From a checkpoint of a small transformer trained on Wikipedia: tied embeddings.
MLP neurons of a small language model. Each row is named by its layer, matrix (down: output weights) and neuron, and shows model dimensions 192-319. Each number is 500 + 25 x the weight over its row's rms, rounded and kept within 0 to 999. Numbers have three digits each. A neuron's up and down rows have the sign that makes its largest values positive.
After each neuron's rows, "fires before" lists the tokens most often just after its 100 highest values on Wikipedia text that the model never trained on.

L11.down498:523476514484465499497525481500507504506565495487564506494495486484519520504464517527478482504470456494522500472478503520495448550519500519486526540501536482524523505498476510517504491495519549508546470531528500523468545502477487468452481480498471519475527511520487494495524516477491506494487538496490434526461483477504448481487503478461502456487517486496495539501506491535524475504516
fires before: " in", " and", " to", " by", " on", " for"

L4.down384:470570456489508509499484476503479486497500486571510516496515469511498475501508505537520531522552537482501502487458492484507459556508544500505494501500471465458493498488499494488537499461551493489474503479472481530511508512470491541491504506511500509511509522480530480510559513541523495480521482480469505497519517478522511505516499485507509456498468506524481524455527504516514537510495
fires before: " |", "4", "1", " km", "0%"

L4.down374:450506477495473539508512479498513468479477472526496497480495528489533488456515532509537511500501473526505490525453478502516510521467512516480508482473478505556487498485511474489516532466492519478513500496459484505532485493537494423509490464493492501497464516488529489482481496520576515454479539513512521518538539509498460497499477500501476482505496514514473471496517487482498483473476
fires before: "\n", "2", "7"

L7.down496:511506455469489515482459480491498474486501519541501466512424502497542474526433538484485495509494491520464506535506538501506518500547499545544518508501523469504473471501494497478534528480498502516487473495464447495507496504509508514517531502516450473509533459506480506470486474461528499499517498520489500501520525481518515436506481524500484517494509503532494505521517522497481465494512
fires before: " |", " hold"

L9.down289:523536544516531431478465486508507533510466477529536492499497519497486495490537503508505489512515501518466505519480472462509501475471523526480504481529517515508507505511539490484509485521519529532516503475495494518519480504508447526503478494472461481527493532494467551459466540477504465533475524502513473517471480483484514494483455484477475495531531559534518475508504484513501477519504
fires before: " |", " 2:"

L3.down495:512491486482515498526522521525508467510528510521561495474514525518494508520524505497529516498492496542468484490503509490507488521493553484487479488505511524503512506475478530517509528499521496527516499465505508532497489503539455503495477461466443451487548547501504490458492523447518505538487500530466493537504496485483515484471468478539519515480438501460508502483486457483526498480511
fires before: " |"

L2.down57:481488487492551531496529419508494505524477525475508476471502498520539528513557524481551527504522502528506468522505500495523480489477507539522513496540447495477507500447481473495481537484490501515546509511435467500506515503521475505491497536515505499479528522500529497479479508504528519486500496512503489476527494501520522485483478501491486499522498507489457525492499481462494539498478
fires before: "\n", " The", " In", " This", " It", " He"

L10.down616:539463494498498495496519483493474468491457484517494509528494521527543499494498504519515557547487461503503513553507510490523496456502508472472463504490482507532533520497511438486551493492475490477533469511522488525531525496516492494493471530482506548494448528506514487495480485509497490504466513507499499468551456453519484451535545514511537496497496496544473548499493472549482502445514
fires before: " |", "L)", " –"

L9.down392:501498485545520545449514464508526526483488440509486515496487505490529477452547484496508477512474513522483497450497524518512503559516471554474481498508466480498487506457522506501527486460484492455485518525519494466486454469511475480523498482507531495497506482500521526503479508493487523460517532508521503476502483493520486481512461528520520461498477535498509499484495483462503499504457
fires before: "\n"

L4.down52:463469483474497501471509457524504466431503474521494502537509498526481515505477498518444481512525492483443473527489498486502490503495527523509498518466490432493453504490494506510495485477463524482549541495562503518506487484508460534519496507474489530498472529484476492477544534503514523470491522526508505475460551478489503497476475529458472495512492465506509520504501522503466527533522
fires before: " to"

L3.down276:482489510476548510505531442531459553514469516483521449462453484540504476488585523507506502523539533521524504480508483516510480505475496528495533511502506487482529495512485446501495518505499520490519516493508501481495553491501474488483509453508530464536557518424506533482503482515496531506467456488501464515492470460479475499530505495482513508507492498494535525472497497513507501500522
fires before: "\n", " The", " In", " He"

L2.down610:485496528449529511498504498494457512507504511488502495531505527518494493490554494489484473490448481523477461474509491511502554485497486477496541484510523557532485514518449519495528496482534495509515464510503516499555465506498515542506504496492496476527482473483505482519469501467502504492515489492470481492490516503497472486447482438467518514435497497478492522496503473504483479520511
fires before: "\n", " life==", "track", "==", " and"

L9.down550:520493511532499471507482523508518528495510493492508462509560490455528426507487501455474517563557502522484491481512529510524487495507490479477518520501461544480491513446480537508536507485524525485491521521551531524495495491512520497486510516494520480482469470502519459491566386493537527505462598539495500453492506505517512499476513512482463485482526483466521524512490505494487529545510
fires before: "\n", "|"

L7.down422:503518455493486544530533458510461494486513492504492539482497533494522480521491509483500504508507522499535476484481489460501505490524524497467518514495549491493556476504487458448483495509502494499504504508500495482542533487527512487498490468484514526534525522482492481461497531495562510509490488526474511479531526512544452520505476467498486491495470507523518533506529478516523532480539
fires before: " to", " of", " in", ".", " and"

L9.down2:555469535517503508501524496484509530500498522500465486482503529514531521509514521539500553502518514522505517477462458516451486513481482436497486464529514458512509535536508456510515528512511541497539459521490504544472501497462531485460513515522517514512476523481504478514490518511476488460496466460526495521489554462569501499524458471479581494537502529525465519485471501507482505538478
fires before: " |"

L8.down496:520465480484443491450501461512506479479504531491527475522499487480510506483490476496462543506518503478458511491550527506506506492526500515471525481465482476469484486509504463542504497518454570489500424534518479526496499462494479499516501469447454493477531527486475477483513472437513509482477471512470484501507508465467478491491487497542480504498475523472503520494527475492491533501491
fires before: " as", " with", " to", " for"

L2.down495:516474540467497516473533353502511502478480507474547486533487490470556505424493518500552498525495492493477470474502487502522510525495486500458490484493487521492513461501525492542494507466500484503517456508495465469522502443463479522494437505506494546506531439487537545517469538469513529501478459483503495516485480518478501500470464492503472518470523515504479515502504505505486509527460
fires before: "\n", " In", " The", " he", " After", " He"

L2.down52:503519500493454496507496473455525492482508524522506517516497499491553484461509474522497542515475512500512512500499473487447502525482494487473478495457525445526546459516465481547520518483475518514532501497511492502497516509496520536490473464490512502517550528529526476451481473483537498541516449475471497478519506499492463462494498533516485511517510494490509522519523496501512442509510
fires before: " the", " these", " their", " his", " them"

L8.down109:503485507497439489519516471511484479474513510517498452522528488491481509485507469499437482467505475511489484471521456552510516523499494508504504470458480507496511504470479434515453451487493468502487442479492517468500471534461510487496518479503535520493530502482478482474549474481486502511554492506468490497526489461498558454518488530518460506491523483519476496453493500461529511487496
fires before: "\n"

L5.down189:531488452503480517474477460499455478526507510538483495496508493492506474512522507533507534517533487490484534498449480503482496505490509492528493521505498492528477481533488465509529496427470503506497480500488458548460509555534467549526484459505443474505503499494490495502598489514537472456506491544513499517498451521522490482532530533455520510541499496506513514492539532551491491487548
fires before: " |", "9"

L10.down310:552492525549483478484511520493485524515515520503498513486521549548527466501506498491524486518501579478503528510520519491511493458480482477495515504508517549523518474510536468489487489504543466476471485506536531506526498464510478502528486527471476529505478465543532489486465477510474519487550495485480539474482536501503483486531520488469499488510491532494514517484491455529521475512519
fires before: " |", " MF", " DF"

L7.down554:484490481464503519525521573541499441508527552538527461498517518493550535476537525479500494452493500523529519507504507487509494505521519526507504450500492471447500508481507512494479546495501527504517502530464520462473517500486523486496467501503498493472483507506543536498478454459493518487496523506520496485506494531436472493529530528498496526527507482547482543502512502481514497488508
fires before: " of", ",", "s", " in", " for"

L11.down69:466492546489532529454516477505450510486479545516519502516505475520518515468497454497462494495522524484505475484456524539490494471463516506529496533474446490521491498470504512512487478494515507529541500500507546443489496514520487487523443478495504514534500479486487496517493483507460444507497495477485526525510492451522509494513500493496487535499525556509524496522481525522497514508508
fires before: "\n"

L11.down468:542514517522486497495500429500487516506446471536490495533516471545544470478508486496471506486561496512479488488519472461513510477516528488451515534527497498473506540508499514502494455526454550530531474526420518499491463460487495469452492470465500477480496493491483495507505489518521516509577548516485481510491545502476487509517476495515521481494466512493521518483528449531490465518540
fires before: " in", " the", " on", " his", " to"

L9.down368:485523502532509479511490457500498522493514492513527527526513538489490451457473507504467497493514472485540457497504514485478505442577516500553536480426512468494536536521487525448486514509521486503517494514518523502509472486484516521487518525516515487498473494505473489508513430511511498544526556477506496503445491511540518500500473469485535467530528463491487520488516500517469512533471
fires before: "-", "=", "\n", "|"

L4.down526:512457487504473502491493426509503514521519490520517498551535483499460511525497480526461508536464494534481450512523454502502469534478505498455487484535468533523481508471539476490526467511490510471515478487491502473541465473521469477495527493528502480529502495504503453483510530501495506514535510483530501488526541465494518501494450511529535548503503487491478488535518542464492485475509
fires before: "\n", " York", " South"

L11.down366:503500510471564475531495470501464490483488534531487516510488504506496420469509483462487523444481523500519494456479496563467514510508520501508527472513516459523488517495515513533499467540505537523492482500485530507498453521484514463499514481502535527462520473512486508528490456513487463507489606485476474494479541499534531550510524496484508524526491497490480513463451502530424510513541
fires before: "-", "\n", "="

L11.down126:497526551495520527494519499515485489498482507484476508459513540551509539512523545508509511516485497504499524483513497536464510515524480539467469518471541511480499533534525492489486483492506524480532483553479504447473533484493524484523495529483515516488510487478499531489451529512504482516528455504487497470486436475477543524538459449546505498445515510483452499476486484484487510453506
fires before: "\n"

L5.down86:453510551482501539486529509513506482520484558488556499536480505499474480499513463505496500535495511499485493539459525482558486513495502526502486558524511476533530499490488545499521518484517470511487549516487499534499483473504492532534499437492455513461457522502555486494477493519466493477487514508478534542506462473472514528575510460513481466489484499495519517489540485487523525522464
fires before: " |", " of", " from", " had", " were"

L4.down438:497505497512497534500517458533503507502539503462499544491469467486502535473504518490508472477538507533454528503494481497516505501536498546479507524483537517542516470478545538508515495492516513535470537514482487482497469513499466561451527466504533509502514468518476502501484536518491496571499492491502549518524488504505528469511483552535513486483501513499451525499505497496486450481491
fires before: " he", " the", " it", " they", " a", " she"

L10.down379:457509506488506541515468460508513528534511484531545493519517516534511478493508444510464531511475539511501491448486515505511445513484535548503479525485496494523523472484544459533482485470457460504544477507478511513529498478517474529455480513459479515498480516505505518529474509481514550487531491484503580491467492507515526522507448482464490453484521517482519456504439468484498498549518
fires before: "\n", " The"

L7.down495:520495488513505508519484509524465511503475533548508466501462501515509525506486473536502486469517457531490522469536575500518466540517524511428548451476489510495513488497479500493506475506476508517521522503506534515494489476468484486493484523482521481513533492438504529494507491536489480528513484516522480545553492483508502480546504492508494530505520479536503533486490501470519483451533
fires before: "\n"

L8.down156:511524544505541514502501560469448513524467522522522507527505494522461445470488544496494517515471474527484494449506504482536496544510533518477514492469532527495519519500523499534507421478499515459545474496498461466516481477469526476497494570494497500506514532525524526464469524496490530496482502498480538472467497483498491512507489523509510488482474494497534473558487535509462517501492
fires before: "\n", " Votes", " ==", " |"

L8.down53:478508433495479528494504461454487484491505557541478470509470425505470515532489540493475469493513486499532510499498458513506479474484506531511517533517487481487488472515506495545512537464505526540519457487544507502498492533470471480523471467528453492530460489519503561510521541471532515494482491522494503523484492516489553466484482505516457467524518475538474501512457535486506502535517
fires before: " |", "7"

L3.down199:530486523551478487479486474486470482499500499508530497507488508504486486475528518564477496516485495536481491459496522502465508541487495494477494455524497448494512479493533456465493475473482491467484454503490498486511504458499527461488513484461493551509455484462495493452509525499503560523532493489492503491514505475469497515530475508510532507479515498511472509509438479486537524520471
fires before: "\n", " Gr", "Other"

L10.down59:464487508435494459516500463510553520513525531482556510485474503507479501516510511469468485510462473533504489519485450496507512471562502463482506485502500511490504473518519489481470554459526475512485525459497502485485545451503493489518494502514523448456496528521522481519507528493522518482528501476474546539492517496511491529499509486514508477485494473502486522456515459489509483499494
fires before: " of", " in", " for", " |", " is"

L5.down151:477517481484492531476467399478494504480467500514514478459471471530532492465523515513500506506495502489502475507506514488522448528512527526480541501514501501480541467476512495492509477483521479514530492525447521478497509521522491515495452495451494499506525488504516494488471530506518527530503474519538487474491483480519497508495517522508503497448514517487483533509490508496514507504474
fires before: "\n", " He", " The", " In", " A"

L10.down404:525493504482499433497490498513512489502474501484516519499518480499434517486545448486470523493493559553496479464479501465487480511500527486500480505494484519488501503511533482474517489458480485520521481537459498470481519450488540488542463522509492479473506520515523530521524536501488522537502503478506495479473498512516489484531481517478496497522515518455503489509502492530490524540462
fires before: "\n", " The", " In"

L7.down349:528474476492511518511552446527483490508543474506542483510493501511459479473484486496510515494488502571528491488491527533493465508492509508511516509453492514543456461486538501542499471489507498538469471550490543487503501477500489481507490473481500520498464495507468507456556495494470512532494474498522509538524511507521495559505534496510454465479514460520501474508494475491526527479465
fires before: " |", "\n", "owski", "ulf", "ien"

L5.down388:486474488499510543469499382511477517507505481526519461475492496562530475479522498510492523492484537485524501511506485503516507506457498526504522481492491506472524458513497476513492500431502499476525492504448508488522504516485512481491461514488519521491508488477508493523482537501539512484529485492494481492498485478501513489524502561486522495487493505536483520477494492499505509489518
fires before: "\n", " In", " He", " The", " It", " This"

L10.down65:538518486470469452504515467533506490524511520498572506490473474495490481517506479487473533450482520506516466497486492482479525476549497466483474478521490491515512486516547497520484533523484532503484512471502487496521487496492502473497470485495488474483539505466536489498488500521506487511510490498507465458493463544518484503464501485536518535470523476510517485486536496491484496495512
fires before: " of", " in", " and", " |"

L9.down412:523487504491516489516512525526497470539495482472498504481486490487512499492500503535486480482488500469505521515479524485524539505537555504541560459507500507529489526486482493509458559492520475497528551502493492479475524514454496458478462479494488483524489482511443506517484509469466483497484517505527471490517518508503510509547474528497490481531521506524517494482498471511494482515492
fires before: " of", " and", ",", ".", " in", " at"

L10.down371:478489519549489512535553519497467492507533506526516466486527484491510516484516517499474523468518487484480514528500501526474502510477532499430524508467496514508486515503505449495495554485483480491507488534459492492516504477498502530532547511508471515504520512536505524476493454527498526498520488431490475482475513472529499489472514494516495488457470519537499499487461459483520520542488
fires before: "\n"

L3.down270:519485540466502508491520510471522511516533466517464506484497485519486476491478512526543503529495506518506497496497492531515528548515513510475524520495547525512494488475483459491530483508493459478511503438488469543481489458510486489522477476462519516518467472509491424506468458547536450520474501524493504474471525529511462479513525471485560530520514500512501522515461518479507482499458
fires before: "\n", " |"

L9.down390:488508548502481505538489469468512503523536535499492481515483497533481529521536511519507514471500497466490482485474536545467479475519510482498497512477529497493475481488485469495508516493509494499524486492482472470462518481509508497513476514506518497494514520510514521469469564504498449486488481488498472502489523485504501519502504556524522471450458516480468515507534504452517524458522
fires before: "\n", " In", " is", " The", " This"

L2.down364:477485470523505493509515508547490520534514498489536482521540498468482516481508446510493476515523487511519485497495564532476466481475536531497486526503522485513509482507505482523507496480453502512518522468505509542516506493534493528485441506489465525477534520514514515564505511491476484488472498514519457503558495528508489518485506458475456507525535502519515470501538509535510511545490
fires before: "\n", " the", "American"

L5.down184:501487508512512498503506494469521519482503538543478541459455484482506453545496481542453493499502515467468467515495489515500488534525508504512537479487519525449528495500492535502517462461517514505484505512485538479529508548527481482484454497503492453486522529530472472461506464483512476497479489500493543497465518468550473501540507473508468468507504513505475494504487500468493487506512
fires before: " |"

L5.down46:489523514468481470472501431513509528496481506500564466504459473499504473495484460501499477510524486524443474516500526473499464509508510483492503505518506497541499497498529511501462533487504517468503502511494503468480468502497470499477525466453472533490492490484523505492508490472484478429482524545511483536530528473457497493479533501478466489491505522490505504480488465513510487481488
fires before: " |"

L2.down25:514487475520524509463473479535465456503526473479514452516522505507515458497469440481503447497519486499491524475525575504499510491517451495478514440524494530534541468543484509474490512464509498494497492472537460497540516460465497520505537516478461515502497501479477525507493509513514525487486480503499515484512536476512510512560514497506512445481495504493507501486478475507490508518506
fires before: "\n", " "

L10.down150:471494507527512496484489400480513481482489507509438472493468493506513501472492469521481514509489483511542474486485450511465466554456486471503496475497516488542513496523537479489484456514525540461495485500512506564496515504491507505493538529507498530460457521486482533505517511529503494492518497517517508458509483483504474475501489495476513526484501486486483550513460542457510507491485
fires before: " |"

L10.down151:491514536508505516499484463513515490479425496508497531528495485491488555505574492503483487521489546535505505518473504479467434501489493479506537518477477501545492502522548488506473501485453470502503470546473506503486536465478531489526475543517483501501539522494480512474481524480494491506483461486502478517457494510517510476573472483520505471478508481495514477508484439479498527521508
fires before: "\n", " The", " In", " He", " A"

L10.down346:486490523513502524481452488530447466463506482534499535478453514509505528511519497498514500525508536515499511474489467523469488504493455532511474531480505499507507485519468523487496491483510517488533552530462533480482481499512517474537451531489497475478485463536475500532492533479434517485496505476469508480517485517513516513493495554526502461497483502515500499490503504465489488447531
fires before: "\n", " (born"

L9.down504:506510502508498515504490389488473513499432528502522505510481471543512505470533511521505491506518533507500487485498497500477489510496518506485525489496496524486517487522520476488491485452523484508534508536439505482514534478463527474514476499504477494498511471493459524488477547482475495528497450487522457531486490505496483502537485530499517497462512480478480488486490495509526536524486
fires before: "\n", " The", " In", " He", " She"

L3.down430:505534473471539475482480465541484476536475494536513504537473481515501438518493504525509482516504502463454497524484513539514516470488451486509478533543514484499484547507547496480504525424478469507482475469547523536502525496493527535499509509530487497540464479533525508506536527457556491480494494493468513519530535504524545484494477500531487532490517459516510498530523512486483511488506
fires before: " |", "'"

L11.down394:509515493455488474511518436468484528513527450466504474504503496477480483487519485519495508477519476523579531470500490501485546508533489491549518482511463521519531480525484526503538475484501502499541477513501466514510465491526484542487509527496502481510480485494503526538595509488528519521485522504475498510486490484551503468503473499478495429518525566467504458474501476501491461459491
fires before: "-", " of", "\n"

L3.down566:528491508473511467512483516492470508482505514489507491474458483488496475484496497573504481525500498510476483498519488542504507516503583491496518464452535553497502502479485528529532463497498477494502521506464516472506475540487500507488500516481517495474504477488512493495513522475488493497493496534456535509474485500538481503478484492497532493517431510455503482493514520479517447526539
fires before: " |"

L9.down493:499510471534494490496531437546512477507487497518462502502489481496531482517487498514558520483503490499508476509491501456492492483510477485491513497506520507536509476456493502511491489502522495516496513476486508516507533526517526485524500458501495500515546470499442518482442471522489478514516522491466497478545491530503466503511507537470450520572491524496543509521505482476506524499508
fires before: " of", " and", " in", ".", " to", " between"

L9.down145:495466522498484535504512522516494497525518523495509496509548490543497526493462533462539577543480471508467505508493459473477514547540495520493505514522506515544519552490498486527480487466511555481501541495515531483469502481513481544507495478472513458529500500496531504483520463544459462510459533483497482480514543491509488448480479489510513535508511510509522487512507494492504453474458
fires before: "\n", " /"

L5.down8:505551513487499473522523417535510493494505507498531473519507467456535469459508497526498517451508514524502492560514498530527517507537493497509530505538484458512500475487523506481490527488482576529516514557467501499483530510525479496512542538517492524491540520487498530543493474464510510432470465493448476543527558483478522498525469501514479548515482481493500464484496536471484488475517
fires before: " States", " |", " States.", " States,"

L11.down593:518520514521487454510529466489488487502471475487470505489478553478530525483492484464516530501481520478485479466472470455478464530494480512478531459472493512508515446463529469518509487511513521484539496475464488543517461516549491470514529496519534494467443492500528505462511501485458505496467495472514430497516515478470517494523486497464529534496513551521472517474474483493484483546494
fires before: "\n", " |"

L5.down90:480584521530515487524491492519471509484532523508511542491528486493490484491516476546505526530529510451482506503473477480486456529482476506494520556519481478501498473476538475484541505499515499512460508470496460509495521525510484558534478491519477501514501540464476508508547474548545445496493484487494493498500539476538469515518531484512492457504465486518505529465506526520525499482501
fires before: " |", "4", " mi)"

L7.down626:501508521510519508479497471460490497531497499464491461482492496517520496461487498524522517485542496518506577510482555500510515512532494517452537517524539512534496521482494510527508516514467490477513510546521498485489488510477500498513475526464519492489519483532497465540499483529457488506488472515439471465453513491475479469508485493517513523540488511525529471562421518506521484500507
fires before: "\n"

L9.down361:518497525481514480479465438486494525482496517470523491469534512488519505469547520523484516529495520523544482464474494508489505514442514534520521427486490495493498492514485476448487501464499496508514496487491503520476472469494528487509476494509462484482479462486432501556454544484508514513495461508510464498487462469513498518535491519514483510467507495509476490532522494504483569517475
fires before: "\n", " The", " On", " In"

L9.down440:498509500448525518501481514477548535494505518557485534524491496512477492510462530504525469499464534523477522501500563509485491515495512504502507530486536516502515466491508497465548507469463526515516532499500505490535519478513497482481535490505476531494495486499550456492510459500473581466480507496545480537537508516501474462527542445462521502507506483523494490461564519497514499554502
fires before: " |", " of", " for", ",", " by"

L9.down293:516493499499491539493495461529462519500496495491519447482481471528522520491507508501449504475504544536482515453535472502484493547483507522425477506433499524507530463514495448501506494479460506510530513526469516470500495480468477463505469499494487490466520506476525543465463508489500516523552462538513493471512479506487518511545470533514507476473473502524527521478502460484539466490504
fires before: "\n"

L7.down489:506524507507467514519545422520496533488523479504535484521481546508552506469510495502453525510501539503497488485529509476499488512479540480501519477518487503479510488499521513513468476493487502491451471524492467478530506479484537507457473511435512474514493484516479542567469479495516482530504537489497494504493513505484467514510486501508496540484507457508484541514544480525469489493539
fires before: " in", " by", " on", " for", " a", " at"

L10.down222:496500536523530525499515558463513481477528505523493513532499514496491470521503474477522512495551534541479495516465524507535527519440471485485523460487550452491516475546494484489429498507417547479490487528495484457535497460483455478524463521514465533454504521529502520474457504488480496509497522521461501496527510489497532499514512511469518485520514491554457487460506498462484491462497
fires before: " |", "-2", " -", " H", "–3)"

L11.down401:479479460508508493481505450546507511470501518508503539535511512536473458497492507484494522494505485503506469487509501558517493483531453511473522512486506511512458507518556522503456547493496506497472440500468530515539498487470480456460467478515504475462463541496510502531571481484532509436507499454487501483489536496510499495472508487530488513509451479524486513512527502480528501468509
fires before: " of", " |", " 18", " or"

L5.down321:525523477475472529527469514513515503496510504502494515480503463545508521478471482545510449512510489502515459473452459490527499505478486504484476444542489464504471540495520533489467486496433484492484499509501476485497522544482453498535506466476454506518527496529502489515463539489490524509493454504457508499469522506491502499499507492486522491543464510493524449492478517489492465510516
fires before: " -", " H", " Fer", " indicates", " —;"

L3.down208:506492493537547537478452481514556503498488509547540501455510497490474495483524491529534486481519533483471492503472510504525524537499510548487500488476451503551487490505530509487484465497486514484513517496499558471516484507548467460525482527474476463549497430502486530519480462472520551492522538502493516477510536516488489511521467531509504479521497525520512487488502518539487518502496
fires before: "\n", "as,"

L4.down547:485493478558466546461499453523462449484474486523488471467484556508483521476471535491475512509456518508526521482495482515502472513498517460498510503471561513539497506506470489487528432493474532513493504501472518502482497521449505428492502480494500490463493505468503494489521543498504495521512481523456542498505486494465506532454509504502494450421489500513518519487469493503519451460500
fires before: "\n", " to", " in", " (4", " |"

L5.down479:465514463481483509490519470506478450534509515494498537491472544514507480487506489539496492462504468501507507481503514544516524552534510479475513494493520446507513498473508531480452490471484494452510524509464467490500520472459505478525492488490542481504513516503529566495563520476533519503516479529514450480478485534502450481546488529467480479542516505553477495522488505481477489503518
fires before: " of", " and", ",", " at", " in"

L7.down54:501505524445477505478493484510461490528481446482464460511497487484469482472506531491501506497519517515486494469527505546526528537526504483447512498490512499496494524452508485508502483467447498509477494544480470470459466459472507503492515453476483545491512497506529503477552483482453520468475473455535464487504554466512488516550496511506513512495469524502470512455484493509480477473507
fires before: "\n", "ics"

L4.down11:532519521518510480485514618500473486506521549514507460489522490480537481458551500486457483497470508470518498498541493529501507489532498501477530491499519475517535507476525504521515504497405488529551495541510495515462505506533528472515493547496551502481538472479515493505513515487513523502498441543499530497477510483468481497483475518478490497494484517493493509480512517485494531485479
fires before: " of", " in"

L10.down373:493533476493524515489568508520485499470506508533483494543522502485503441543482498545507460507517493511455503485492481475471494525512524510541512519516489521455494488501505494460428501546459483535524555523542481489511477528529494477491504493527498505469507450523488456516500418502454476513509569492514458546530504514500497490505519528502503511553510481474503530476496514516448505526540
fires before: "-", " ", "|", "\n", " Candidate", " first"

L10.down42:495517520533479479535531551500522432531512480482517530492425507529494500507502523478512522526471500516541510491470455506481496524502529483533515505464539475494531474479507526465522530512496499522509532504514514472484525474533506488480511489484519465522479501526479482518425497543518488508481473491475466459507461536496486544503523510497491452481501476525509526502478474471480512481504
fires before: " of", " to", " for", " was"

L5.down33:519468490514525543496490475501500498453525490546502530525494478492554483507510510487524473484497508502510493464539536456534531516458482502467535458498488522501554479512503499444509546495474488504509460492529530527468488506499520466534503522545515521485468462487492511519547530520494523482485481494501482489499539489511516511504482496523564535490480500521509459532499515479494476471541
fires before: " |", " División", "\n"

L8.down141:508510516509495487504472448499541464492489530448540510495431464484507521490478468490474482507512481532483484460523540497539508499500517457489516483481544468514482503505529531488509510510521476484509528527457498538491513510457491503516520461493492500525475526518540465471524513468540515394525515526520518524529508555485510529539492501507497491483475525502519489461457470473499471516507
fires before: " |", ")", ";"

L7.down542:478511504515492475486477452521513469515480511476546467519488475481553512514451502551443481448486476499505526511511539494525511469499494485551501482484508532538506520508502551485438559507557496499512496539464505461470496523464508461488467481466483480483502500538514463496531481481502499555508499539508437495506510458492480469506501448495506463490481485532470492503471501512518459482511
fires before: "\n", " and", "s", " for", "ics", " (born"

L11.down165:476525480509481473504499462472549476539496518480507490540453517507527496495494558503466506493536515488455467505420524468501521510504485542482504526516481458498526520477495501541497535511462544517477506494438467519537482499513480455504493465479466482490501495478494513466474514480481462516476547478494523473469498503500517487513503498487502537489476544505466463520519502498503522528522
fires before: " |", "\n"